config.toml
n_head = 3
init_std_down = 0.0
lr = 0.0136
lr_mult_o = 4.0
decay_shape = "linear"
MLP neurons of a small language model. Each row is named by its layer, matrix (gate and up: input weights) and neuron, and shows model dimensions 341-511. Each number is 128 + 32 x the weight over its row's rms, rounded and kept within 0 to 255. Numbers have three digits each. A neuron's up and down rows have the sign that makes its largest values positive.
After each neuron's rows is what it responds to, as a language model described it from the Wikipedia text at the highest values.

L10.gate338:188097050136127142167163077112113087138177138056174118096160129139178172108148133220109084112122220130102138136136145159181158148153128118114133098138178091133149162154128157112176169141103122150149141188125159204110137134059136127182100125147159080073127154117139175052108095131174138190158112111089155110126112078122161112135098120119118190084122113080158096143111131134103140144141189131141134174094108090152114181117131061109104115122094152134090131141130128081168076117117149140109119108174192128175172149190
L10.up338:128066182147119090131094146113136162109113144137088119123126143120157138100187160136121083141117155164149146128157099156122139184166153081132165160117141154143159088133163151161178169149126128108115131096165152139175120106113105139151132141190125101154135112138108155147134139106087080216098151104104074139181104178144183113128125121124078191151130148159088164131100139103171114133167104134115194123102146087135126140166082084145103109129164116124146172107155129167081095144139086165104110202173127116187106137073
Name-ending word pieces

L5.gate700:128154156061103113140160145105174160095078154102125105106183133088157161157144111148081107130147127130113115113115142123162160090105135111152142160119109149124135158125164128123119156085059119078111092096161118100119079106163118105079072101119116131142068113143092170135125171152115145153109211113112124141190148138144187165112163157136136135128063091122178129152134146146065170093130184128149094109149142112152164130083094089150116137111063146088147158164093119110155143091143120156124132175140153099131121091163
L5.up700:121137120077149129128177118103143164155110119082151121076102190126105079076151128155142148127094218131103115112144146151190139131128086163146093118104095124095135098091160134136140143151076134100046115138121102130092145187142110120098070090106120105132150125164092114073107112095137133128177111104132098102166057127115101161132160112163086184104099109123132116090133140157124034117072065138122094103140117149079130113134158112134152097167099111138100067129132143133133127089105107125168161149102119170146150141158
Mid-word name fragments

L5.gate911:164117132158097144098102108173159076111174100141180150171074152165068145139097135082156154126143130178188100129135126093136161114124052123157153107128093112131068098161064161134129164170082087141051094135137100063131092153153109096085102075164099146082111139122111145089128127146153136108120126128120137139087189140156106133134103155122185122140162158156131127113126110140131070113134133179115121118140108162127158168058092134130140121125142099192119130043174094134150176145156194139139172130167104091116192108115
L5.up911:113155144156167154159141140101116096149161148152136131034144113086175082079099145080126105114143119153174066131133077119132142137125127129079134146083162177142174142131135084163170107155128210058134182110104187164176199098124135134149161115130127094141100162151128119137170127111099131201084147109129125146133132150153136137150140169113122074057098045114153119115154157197133140100122080049101118117164103121145140116099121088148130122126170116116143133143066127150081119162091095107091123117040130130106112137201
Short consonant word-piece starts

L10.gate1182:119146105136151107110131143126163133104131138118152107126188176107147122140180151130142100129155102138073127120142099103152138160149167159184144076115184172164131100099114082129112098123149089119106166110115193163120183033162148126122097126146124121137071136127097096113148122136131112110128118120182161113134096112129152178113114124137109140121107057147138131170176127119117137118099123119091128124104114112093171156082142141131116124148121032131157101112127136147145105130169131090148182144096202108099154102110
L10.up1182:113109088138173050110155100160130167074100179176124126157143161134111144153079088088145128096165125135167124108121150114135171110141159158125140080148162165120129108117121103114076081092170094137066140128113131178073141104126109106144127117191067146098183154159094098028158125150132096151098108145142125112046082122151051100173142110125120098141147182116076135147107121087128142148099137083187028148180179099099095131092127130083185096130082118120104126134128165098104117150118153115154101136147210130074128098099
Sports stat link words

L10.gate1583:098080090153126057187106062096142157125162111129107100178113123143088092171083089119127140171153143042134124126162129138096156130191130155082122093109117167139175132110122111175146113108074164122122082103142151141122103186126100080097168042156104153199158161153135108098189157098176137121096168124133074148115091097127130100110142124124127100125141139122115150146176123166150162169150123153114150085086135079121198113130137153041141109117115195037141086147140106175074108149136131099102127132158115097101215134161
L10.up1583:085114095145156173127137075152182096166213139084115145119150143139195114169137125153163114084180147105112189148178146179130121062117149113118077150128091163112113122138125114138199153113162146098169102144094155124034139067146099108096160132132148111212146101148186156180112172072142142149081116128156102118107141128136166114232138146054086108135163107162152129115159126150101099128097109097093187124126112086144127114132149161123125143098123171132109122120133195120123152118190098145137135087127145150136132066146
Narrative action and relation words

L6.gate1684:060189105143166088103118169175124122073160085116150111128115080150116127132120148171123139070104099140121109120134139105130117165114137172113180133155140139118165130109127134092127114155138147094114109071095096129111112056153109172149098073154085161166136096173143097049082200186113147196150067133155164168134101141102131146136074060149103150140110123175147117128141090160121140050128112155136130086068164110157148156110089126108167142122169116123100131049139145097135154162175108106132191180157145094138152102059
L6.up1684:141116096100139074071107096149170105088091156131106081110108113091131113141123078147122188125100132076090079144107113125142149091128148057131166108123114126131123161134107126057074154165080105153111115161129182162156156084124151116130204124100050207131134162132104118085135148167084135182146121188107126171118180058157108164109100161087133146096118131136129110159127049101122132047145133075103107051141144129150141151133145139136129139139112115123154109082150147152144120152167055113088144152093126107141130129160
Outcome-slot prepositions in results

L5.gate453:131146112112011110159120124139121110096177115222104137119131156146135088099076131152141127135149134155140130107154127146124103163221138172134130124133101188117113105115138103097148129158134186093134103208101046089126070123139148109105113111140099147135153192152164115135094135160145075168112114092095087215174136138214106128177159152099114078170138110170128127044093097209096125142156089113123106085178116158088155163114159122099110080066142134104114096193153154168120058152194108139117173161132096115181116098099
L5.up453:173183155090107095162111161153123088156180156163143097128129100151134104111119162118140091122104159113148097125086091121176096104180122127144124133094091108140102158132154110093170125175119183158079141208079121110134068129076171187129078124151119112093165191134189129093095182175128070123101111126097149212135131184152149122075201191091113165144107112091140117077131148188068117140121043043113105125158105157123160155125128156010143090093135098071117137190138139186148077146182107166130164124109120136115137133160
Subject noun before verb

L6.gate228:132122131128106122170098128115197124122118142126108131093078132054164156158123144150134166119071183160134145102139130127082144161085048177145087167152131102117141145120124128111104131148157085184139129151131089142135135090176117142075128139127135151159105126184111133093148128147102092075128175149106118193136120123123071150124150125106197147053114063199096131118153107139060131062111104123146142193142062096099145147111090067078096127119131098199103123109125107104165111092159106111054113145128162102074130081148
L6.up228:101085131066125104116103131153151140139158154175126103108181136090120156150112098154145142088097133173174119187146083078094084089133087095071100120130168123154112115083108110129156130084178120113121166169168167117098105105139094124074117151118136083150090132147207104085159115151133154139129138108083139109142108108095113104130169128175201138116121076181057102153140088102106151088114121118152144118129077115105141155213147108067181128136188175091119168116057094124160105093151093169145088118081176065065170135175
"is" strings and table cells

L5.gate1439:096163036132120210114114091152134144112081133084168117131136114125135140094120140132111151157091130082143097147057154148177137155135133139159173157126054111057128095092121096142133085157138143126180150102140124115057101139153136127142125134086092144122134092122170111175142092112071139100126085127076142116129129114141084143132134163208101099105149062052061148127108027096164135120175117177154156137099162108164128191163142155087124135149125095142118127101110106164118076118110169157203163142176122130078101121076
L5.up1439:121192119107158125118149106111118124131109148102125114096166096146131155097142146176088215106102100097076122139133164156120106156076118141115138139133097157047083071095092146098165104128165104114139114171123098177112100121169113178154131126106098093125064090101107220137146139099114101127149087105097101081131144140180129131118099177128110108167143093076162183093153094139106131105182060080122116103098159136162128173089137107132078115169103119113160182099157107205125106115117138115148141122142090131041158152159
Country-name abbreviation pieces

L10.gate2023:172091120089076076097113095140112146144112177123155078107167115117151145118147125131166104170141125150120126115101091177186181142164153169096111170125162127103148150106123082156126100126120142183118105168134110115037132085151094141148116070120110088195174145101125130122113165173105110148119178172150128094097046131069135214129078162145109111092141145117206144138085122158153106149054119117119148123145133110146050139105083127137091083179080054141141125083167155114164101115139119095131095113136128153124126124103
L10.up2023:101113166140094118119129166149118133175163137134153158156058160117158071088127115112134140144125154178086135169110084133176084161151188147145127151122192119144125129180152115125181116140176196160080146113167088122148104144083138143084109152145095157151068058188126159088025149138132138097147140114134111109092113179071172143166111163157144158186136105151138112083134133127133150116104151125100171149157126077106112149138139169128171177155149153134106096175118139015176043086100107171136157129108118190106130103138
Split-off initial s/S/K

L5.gate352:129139120041087162135080084148191119114121129150141147137141097149132122204067107099056140121147078146085122172106118105186140138093120097140106060127096150216112141158097158126146173141120100147127060164144124152093101096132168119122100172108179175079151094093190134163164172097173113114114144096168128195131167076119084165128146120129125157130111132139120093089110072079065098175089095121154065186124179142112161152153116127146044118138099073172122167143183123161133122114070095152130078143143219145141173126127
L5.up352:135109173117143145104082103146145130091109154183149185154124089184131107206096102085158136134150116143140171115132141089179143141137149108166092064143125061127102136139114118084148160090120089126151188119095138154123102109174201153131138138145098118091151075085157149102117116146131150140090136119150153148147205108112161101160137139147126142126104119067108057115195081181116104117134093164153083089137150103147178138135152187147098139130144155093141123147080145151191117106112147115094171127095088107174183145124
Mid-name subword fragments

L6.gate1470:153132126116050108125150106070120131130125134161148146155100122144127152098090078210143121111108106103158134139148156086143114120062210120102067131131106097124141113224144064147135205150100160174096114091174130086083141132087108079084122173097052123092108145120119154140117151117142100094106143152087161150110113124147115143163089127120173109064086152141184102149130115136080175139100148075114114096144151153086105030118095182162120107131142135170141127129144130130089137165103152204178128106135161074140073146124
L6.up1470:111133145120084094145160096131106172156095136145052135088099149141133103093154150141099086097137121123104140144133114076125129166147115123165143074146156141140161088114139099116115152114109124154178073120164143106121195081091072141102062152166069126158114157141172145171151109166148133141103151180126126127083187115137106091130179145189171109124135114156104101152127117139143161171114116192101138151130160170101136134095147169174149184133115137105134103151154091169108122167179156145118093144108085095101094087077
Word-initial subword fragments

L6.gate1800:158164112113150092141170100087140135141098098167137142110146159093180192132096151135122110085132087144065102150146132159120156125110126104095156160171105141093166152139091085151110164060108160138117151143188124117116117136112164137134163158157148113139118158121165122137204109106083124042113068194114096078125172067131086133106119129107072077113122095104052165180141100135049145091122145115134170112122134188134103192174136074095134138106082136174156150127087149094102137107161132165182121155156169111085095147078
L6.up1800:115118144171145165145114159191162024132143143153166122128143149093112138133088131181105127162152121126093153175138177127177153121115107117159104141159113089080126124125186093132084103081065140170111108141138121109159089134108162154134132065170141187099168163150144139181093128095074122148166122141165120093071114100147089134145158154111091095105136079099114099127196127103132134121097159185070166110125138143116071148090198106149148165179116127186126142132113134187123165140174147157088165163168126138099115132120
United States mentions

L5.gate942:146078063059169132164117123101204171079089117158116080158119114119167099184121144126127075135138135166122144118148107112126182147173156136150173152107154099151158134154102092108121120168069186131141159137131180214148173121133094153120096086117153160150151113112088125123145141124117061144113109156118136147150142103130115150106107173101077173166143142091163158136157160088111150098109083135130129158130116094124136150114149120099114090089113178100093136155096170158135139096080092044154199162111134152082132096197
L5.up942:114112105072164139099124167132140123155112124086121131112183105143101095178105083139160096127158109124184108081120124133094126140172177172066151110133149156209123120112151125134138153164062124137134112143125116163138175106139153154080128122093152193101143069155123125117084130126143143150134155157136105154171123114160181116133099129140107183163153117137169158124101123095108183161137140074113127104128149179165113176092169163083053095131115126069148122133073130109127158060158085081108123133166073144048113087117
Connector after a name

L6.gate843:118091148173171096073166142125110118112141097112152068116158132149106129165069130179093102108122163054100159113132133125154113092070138165089214235163143101124102148138116087097103095191123147186090124103086058110141130106141096144092088131120126052126112148063167076091148107110176115116175111127094120093145074161059136160168141117167127140109139197099152067086120153157122177107114089159110128119158171075123094145113133126104100152163095149148174109170105088101129119105172172123046084159186085118147114094096
L6.up843:087143183096108222124114149164184115128116093139161165088149126128155111100133143073171199136062123161162149135170189127122101150108140141132101080090094140131151085096146135117156109176092114098195201154126082073097130125145181176096121116081119116170136098081121170129076160151105153180113106175130124182162144070081116102148081138100190053120147166150173164160125149072164151108087111137121184122117086155050121087127130174155107143095118109115136120130147071151126068144132111104137066148081090102128146115166
Verb predicate onset

L6.gate367:149137098115170121090171181088161119127083139107146100064120119164081131124128132161124113121116137170105111134130145132189116142137121082089071182157134115128154049104157140116147142138160150128108106134089083188132096122096105145109113123094123155121094134104087105077110156143193094112141160135123144196167164137102179112078168146135135139134086142098137159128110190157105086161126084070126138103136110172119152129164054055109130138163077061101092157138100189114069087185128129120073179121118124136121138115097
L6.up367:119160119133137117139136129080182086138070119134154124091133134128100145090145166161081095136093166163087143100100137170119120159138163080114098124120130131114138122081109081152122141080157150129068080137109087163108120118070102153105059106102136144147139120139102181102071123170177104145188163146114124191132134144090158159128139128150158182120095104124152133134149198164170058210109148144151133157143121123170159106147107175104173126175075118096062114147100133127146121167134114093113169131140057107105136150134
Proper-name final pieces

L5.gate1241:111144085109067102137115145150129117151074129062118110127126075154173104145098107127105096108150126107113127075055106097119097138169196089161155165193111144109089123076145153100145086144140193151187136117135112121134151155178122161157163125154197134132112204127095148134117096166103139110106094137139127064133171171171111142194134102134056189120135146171162129149117207132143102114154070148132103135098142085143163118104131100111117127109122154106127105114083112117160133162162096127093128065127086115120154088063
L5.up1241:087123129119110106123115197188171108149125177156176106192196163108140129134138184160097180107127105160207140125118191131130171106078141137139112113119132098155126138123112167171082101062119128145178123123154185197140105109159127133119115119139077154116121163126145072130137110099132064125091149152119104190115143151094161157133131163114130122101094120142093067206107073149117144123061136148127121124121113184050163110119125091113175089094164058147162141135177118117117105111124164081113169144087197105065116120126
Preposition "at"

L5.gate1354:132165124129080092143073125138139129108126138146176083062077093166162096116185106105093037097152136083185119158177112098076149162155109131123161142115147170082125089148131166186101106099106071095192109073085190115193166129144174128113092156168140093203138110114065177096119114102144128163152106114113182170148096174083130116197109140107125079141117136057147129102144137131080160146133130133121140067129158092143146085134087165111136121169103136138115120150098168137144125167112152114150126139109167103099203126115
L5.up1354:110129092101143050160114088123178159137133071099170103100134154171170132129195129088083074112139143104185099129145091169157102155140123150106120157116179122130110149110051184142141126117062085126179072087114104088146136076107151126140113107205157116167143153103094160119079126090180128120111102072159180171146130133123146115175130158142148073089113176135150120124126070079103125214155127162115152097135161102130125119108104157085143126104107179195161133125169144100131137184086132112102144097131215130087179162098
Word-final plural suffixes

L10.gate2046:137056068158113095146114147138134066065189134097135148166101087102128176108150114153151167098145137138162115121092140105110090110174127081131110121123093196120081128133134125120119085124177159115160148147184126173177146129050135105085105131151088187080111090137129114118187102125132131133166098153145109148186217156127093142056144058095118118110162197170125164153128170173100103169141159123120170160127162097135069193178100125143107128093169084100125143157128135105069117118110107110069135170124062147086146160091
L10.up2046:124093126105122084097111115164074109132178184123181083143134134095124172110154062146138121100160145155157130109092108140140109108097138136129082117157171170156128166084151099122155106086135109181122133193117070142170136078080141186104114084138167176176183078121134067162115090119082134108100082106111088087106139089140113117048126140138071122155155113083102165111126114153114114114092102091136114105131145084135137136139091134156122125112139121099148172092117126164073168143071083117169187150068140079165115089099
Before a title name

L10.gate762:150098134213170139126179137177152187154108122104109108153151145147050117128140167184139090072147128137149131093132123168172093163130103154156162146121109088027090139135098089167156130154165139079193093143111064175124104125154116171142131117151086144139174153153177158163121111096081141131110098189151126146157161117135105135164084159101117117086162111139120151159110084139134122145084131105157128130107122093152114119101162203149106155120153116133096163098133096041121183134159129135195103168145141057088143138127
L10.up762:148120102106124115162114136140088138169113128095139144166142147130127099127138159058157118097158153159139088174053105169140161195144108157070094117147141179125115181124148155149108144162137108062114091116122083173123076124088166122103195153098030108079149123121157106164176162088102151166097135099095116099127108082170125120114142129097172101087104149126090083125125141165153097121144173115163099117081115094143139143071094068134143100168123112183091163187156136067127119120120174202135095150137080104094124195074
Split-word "f" piece

L10.gate318:099149153131084155130167081121087137121118118116157089135128147140104091059174160130111093068129152138128147165123115096138076165161163120111110111136136146131121106121146106127159155166139167143179131069096151117109111134123139163088119115123131132145131136141098129097138126128117147129119155112092102174154081153135177118025156102079116179157140121172141187115103055193147160174149125110162144138097112142096199143107151099094169142140129138055098115107105123146135117161190110058105107127160127131129126132144
L10.up318:157153128121127110154121129151120145143179170159128092091098112098115150088156123109142166109099162085070137135190178155092122179201112130096169107114165176103044165098110150108088128185116135160161118101121173108174171148133073125126135093073101143084142167105159119125174119134140148185130140104112100098130152113119200109152131138123132197125119141111160124071071096128142116106151146101119173111175138160050137163128158095137133123202097121092204126106124140123153104115130186064112169127131086135099157124166
Name-final tokens

L6.gate1673:082116128114075090082166127137155095127106129141145132138091133171096212148118170120082151151118142104137109094085028133174114171136128113117171137124185147143190111132121092170169148150149075137146111078098152102111092104154100109141131080123138121151087140105113144095129191104163067147122127091121174174127112118114134116106145180105134099183170117134108147135093076150105129175129068139144176093036138121129117079163082140111158165152103108099132124184109103119199092146168176168089148088151150114116136086113
L6.up1673:107108133148112118121165125141160126131158159152131136117141114171128132139125122120100133149131194136112097096089032109192145179124077102125187143143120136103158145204118108135129155138177123174081104121103126087113110085120111110147135079040167142210130145145098110127197191115146079146116110126120130152131141115119163142098137176122152077149123167111140127117100094115132135214172104121122156099091173155123088071170063128053178144136138103118119101147092108155205060101173179171104118100148109123129144068086
Proper-noun final pieces

L6.gate1366:057137127116175155144052133101131094171141113163119113164150168135088080120130104128077211147179105129177118157134112072091141125080079090135092066156095114118111103117161092174166143119085156157182109128065070140109141128125116161095159130107188112045099102162090155177125120133145158135145086134097120130107146130082143180195094142129162161183195105144122175112128101145111094128138156128132141146148117104115155198130078169083087096192141118154161118115166099091086087097101132164161115105089096156126099108137
L6.up1366:029190161146136162164058184088117069135188129171146127109147121144123107130137150110112145154140141150155109107155108158153123129091081105105095092077127138079102063093073106094163136144110138173095121072047140140153162173132127160103138122090127101120113101120138166155125176143143172153162115116107093140124115132102103154223170160102110147167163125099085184073124132098149059136159150104144107115095149108134138131144103160147126111141096127100133108102143131137112152123147118186117126103067115142103143169107
Compound-phrase starts and name fragments

L5.gate448:114111155139127135131113151113177182129118084148156142065124168095127117103104160163125152159142144093166180141129136120112108124226160157129176126136103135174110113102163091126196151126130105136159139171107126057151140150147134093085117157092132108101167177106136113156121168149140165107167113106126149109157137159120075132093168115166113116137165127098140081078111189107161148149102110129123125104120127138142138091156055129129101102102118134128208114065129140104121126131153156096143137139153144108158108135182
L5.up448:070134210119088147162106175108147174117090160111142187194087145128167121082144088145164147087088157086104175155121140164139135165152110136156183107130144150086173125132140109140093179114128144127160133136113126132102129134083111151128091139142100087124164123127152155103123130116137140035137088154153130141164162129086127174142153075146080127152120132110114099113122126114102161192139056098158179129143173103107132092144065140144097085158129133068137130086169143114100125129139213055160137110135115145124132150097
Word-initial am fragment

L6.gate858:102109105156098120165096104125157153161214120124161137151172165148178110184107180173142114056138136125064194084134111187078137146123142159202118101135179164140093131092123148097167192087108165127125075128104185128108168055125157132066192088152122140117133142123135131148126111150063119146105097168169106167068158145184118109165107156107134074133118125147149162149115130192106163127157100161125075172138121115119137157095142127082141153099079102133148132093054139167095127141105196115119163093138111101164119112139
L6.up858:174117121148141102106154177083138141093085159071173085138111093115140135132083165080166133127101101125148157091128095153091141132115117113087081114125175098111156133137087084178177181117071162111132099160086176087110172083098134152068221108155084131144132128096037119103137118096142110081104047115099182230157115132150140123115105161094148161143092164139171115096112172128090094103169100118097158133133140156171134159091115119082131148104089119135132136118086110135069119107153092110149091143196086117070177057144
Surname as sentence subject

L10.gate1466:126104172089102087150082126139135110109130148139055181122104126185154123098139144085093082154112076138111172173155151163193179099095159180131142117130177153136170115168120145109135097113133125144162100110143153135177122118113120103104123104136144162171179169100119139130097131153108122107205159109158182177153088052185049102083091146156094099109175136134104187135117140112060113145071097160149120150187112095163112094091151136150185148095129064083078170114144175130088097143196157109131106170180106154151091165143
L10.up1466:100117187142151216125123149101148063115151091116134163150074080166140168186111088138123104144111141100068149058135144085141090109127111198144205122126150138093143123097102116134095139157144127156093081179103108055100126094092058125165163147087129158164152141150142150119064174165176173120154103116092116137066118113163048113141150161137094126152144117093126151220154121131115136081111091117098170127134133166119094129153147146074160136155083131139091178123087112137137124119115190142153129141117090149127102083135
Word-initial fragment tokens

L6.gate160:123109127069126101164135190157111140179093192162117130140139109167082121165119158117099165112146140076139125139118075085091169109136086100092143173169124170164143092089113165152143117097104071104156148092124114119146124168110089116155125179158117183136157167051126105200125159085060092118131067109137111078067141120109176112160145111148103093096095145165119151118100180092142176140127081157153178115140099108106145178137078127113182070130150126160175084185089098137187130132181152112148075185089167078154148130115
L6.up160:107133143098109131154165182155091139111126164152139138166185098131133107135138182132104131118117142079125146097120090119119134116132137119120125140137105151180109096089086155140176137126108108125142158092107102107114081158093096108157124134179056172148147191070149143171107136111062055171092098105130098098073129120125163116165169114149099110123148123147160118110104158087116161100118067148179160114091099113102189176099047155104173091081160139137147061182093082114172119163177155064093121181084169129141104112127
Prepositions linking to origin/affiliation

L10.gate1709:113140155093082140082081106179165120171099113145170130126194194076180171079109125099184115121114114200196091098099111088139096128184093174173073086141112165088093177121074098139111132164158113154149177089118142149157148083181098129179148130115103093144139126142129093076159193143096154164105130128083158158141143152085142132079062144111199135172109155089118156083122132166088105178127081122143160170090125075109133111134147096204147131157089113139122181139130102110153130136187135073121108106103127141107131142129
L10.up1709:148116166115092163137082127159149152136150149153184148154084157077141148078160163071156142085160148158194139100147122099142164126175139192122081133153095084104089171102078058120084113142100108120177117174111074113062180133226121107159128104111116149106094142148117172112134139120136098136129133143072182160175199152094127132186077131170181171124114137117127200092117122138167086133088153165123139149122139072157150089111102079149138160171151128112121144082110113149105089107120112164138101073124139089087177091134
Copula after a subject

L5.gate1671:088108109196042187151111097144088153099167124121130080106129186152133085096136123146063142119096171135073155093125151130109130108128147156104142095118134101059070114077099125110079162147134145114115134178110158135097172083151085163137183089112109116128145161143225123115058144109110107093089111107179167182161189177181142146145127162116168122093125106135113098117151183171105129119102114150146116100157136144159123125159176156164126159137091097140087097143164157083145040106107078136128111134146108156094097128123
L5.up1671:096107143113121113061141126098098095137155152152118110159202113143148168122100127178128109188156192138131167112152105125172124149117107142112182130150149161089155155149197123134082090138169151191139179090084122122154118138155113037099148143072132103095134085173151134109124172097131186103114126121146120121056103162148057143124104128187162103105129166096092131161110167115094178146128112153065074096167162173106136166112123164108154127129138165048064089094095096129108152125107150122099040087104105096176143161102
Passive past participles

L6.gate740:138126141088133087138136113150160143166131125165048127126157173138122139064181135098076165126076147133167134127159130081117104117136101042121141108116134150087112167111112100142096145136152099132093106110177148099100161092164123146106119098147135165136159120063154130116167133158151115091117094163112177069189101114135138128185104162127117158111086073144081074139152149133138106169138147106119133148113117097106126097054099111095154127105090056153106126172110119129116212122125199094150150134145107138091162146117
L6.up740:121120166108154103148150135123161141086150084087067114152150140140169116075110185159127145219073093150137140107144137163154101085106145073142112151092133098126142169149150070096130121118136093103124096084136178090110123157160163096059105145143094090160158105078084136138131124120153078150124126106086146104119118144191144094140125153133089198101107122151084102143156113148139109134175109136126169127148120088164152112101112160082139143116107064121137120121029117110132236061115145067147071107120085127140201100152
Relational links and compound hyphens

L6.gate42:119102088152144144138144116162095103107113090119125117176118137171121143204185097093160129117179152107121146071108123145138139056125147175108123163133142170138193165160075160103115169159119150119157132157146181160118159127080125161109145131167161133177108109137119124121161081137097109124056098111135163099201124097177128147118188133176078149147150182158084080094165156139122142178162163104164127157114168159140137088061088174115159152133089089143107178124154101126079163112114111117093098135104174147124117142106
L6.up42:119135144159172136123181084175140134110155144138135157191100124145120158128160136128129144090127144160110132126091148180113076111209152158108138107103159126126118114125079123085109113130126154119170124162114153151099122121054149126116139151154157193139080134103065113125178045183108120123127119153088181083140141134139098113119149116137122191100171158109086130134136159128128164202190106133091098113076155154105125136103079118129154111087153142151105140094140147153103138120156122131104116154075097144067149091153
Before a work's title

L10.gate230:188147112098149131109155197165103134104108094148123154114093117103138133138097104119137153076119118173108172092068119101109098103114097111169142111133141131146125091143109089108147129168118120078111127126106111197112168193112155092164167096101124180115139112146099158115135051091115092132082155131091181130158117147128155113146072144055135114146114118133108111117103151070107169104089087121131154112213119103156088134161179107109099085100090103138196150154103159179114098089129092081121063078117105139057090109148
L10.up230:135159105107149173087174117075140102120118097136125125109115138112126180138100074109127153103146165160154165141121115110037114119111138078100138112141148125081099131142120157169110167178137086159115206142047094119145182137071157113112159121164148117118114139116154127135154132065102115150085120140196145137102164127153127114119122153070095110065064143112164139094060145111155113060129072153092171188186177101123086118123074106093164151139066122083157106180160094165151142100160092120106153121134083157141127082068
Prepositions before noun phrases

L10.gate791:093101112118192173128178105103103096131106108083123080151073064158108134159161160155103103122124162171114147127154122090114127164124128175111074194105188101096082130162122095152107141146142130179060153158145158139082138135172103087132159178112112192186113090177125134119130133179137074118044119146104103137125142114165184189104110167148167122156137111136089110144124130123081141174138094143121130130146094161167122119089074160173176123105145166141185164141101109164119141160126182137093083119177129118196167105172
L10.up791:103038084142151097138139115185149112151197106114128122157095133039134163152136109094137148165112146136100167072112109089084098115099077176133114124167137136139158163060081142154167110164162104190150170125175082174141105125126060144119065145132100123108181163110168116134084093146124134096095122093139147117162122131087106120101110126114186130118136129118114082142070091162071096203071132168116099146175139103135081118141141120191148119112151156085153128132140103172150142152116108150083095118096119128110147061163
Predicate word stems

L5.gate519:175144081143103158105148123122145108093092049190122160136137067097141166157113136120108131135130181089113122142187118116117097132118151139101217114137124138131158150118178080170125114106133146097124154123114157149111075111162130135079131132133179102167116127170179124127095112071093141119112160109115101075155122119149123163125114139163089171220118158144192112074173144178117152120146172107183147196156121158088144101139097113154131128146126135109130150105157077172139109145146123125168110102107160097125147113106
L5.up519:067071083111145120120158162144141138168171104157096130083198129196054112135144098137121143141101139096096089155156121076118136099139134081140149178146148125177064155165109175162104155109112168136147135109073200104116109168145119153092163114194137176148147164128133124155131166113137091154104155161155147107069140107107141156126149143101103121175141135086120144072169176144143054108144121110081207106107134135113144073115195119146105178162130137080138066142134165160121074142157122101121126108106176109121092117113
Separation/departure prepositions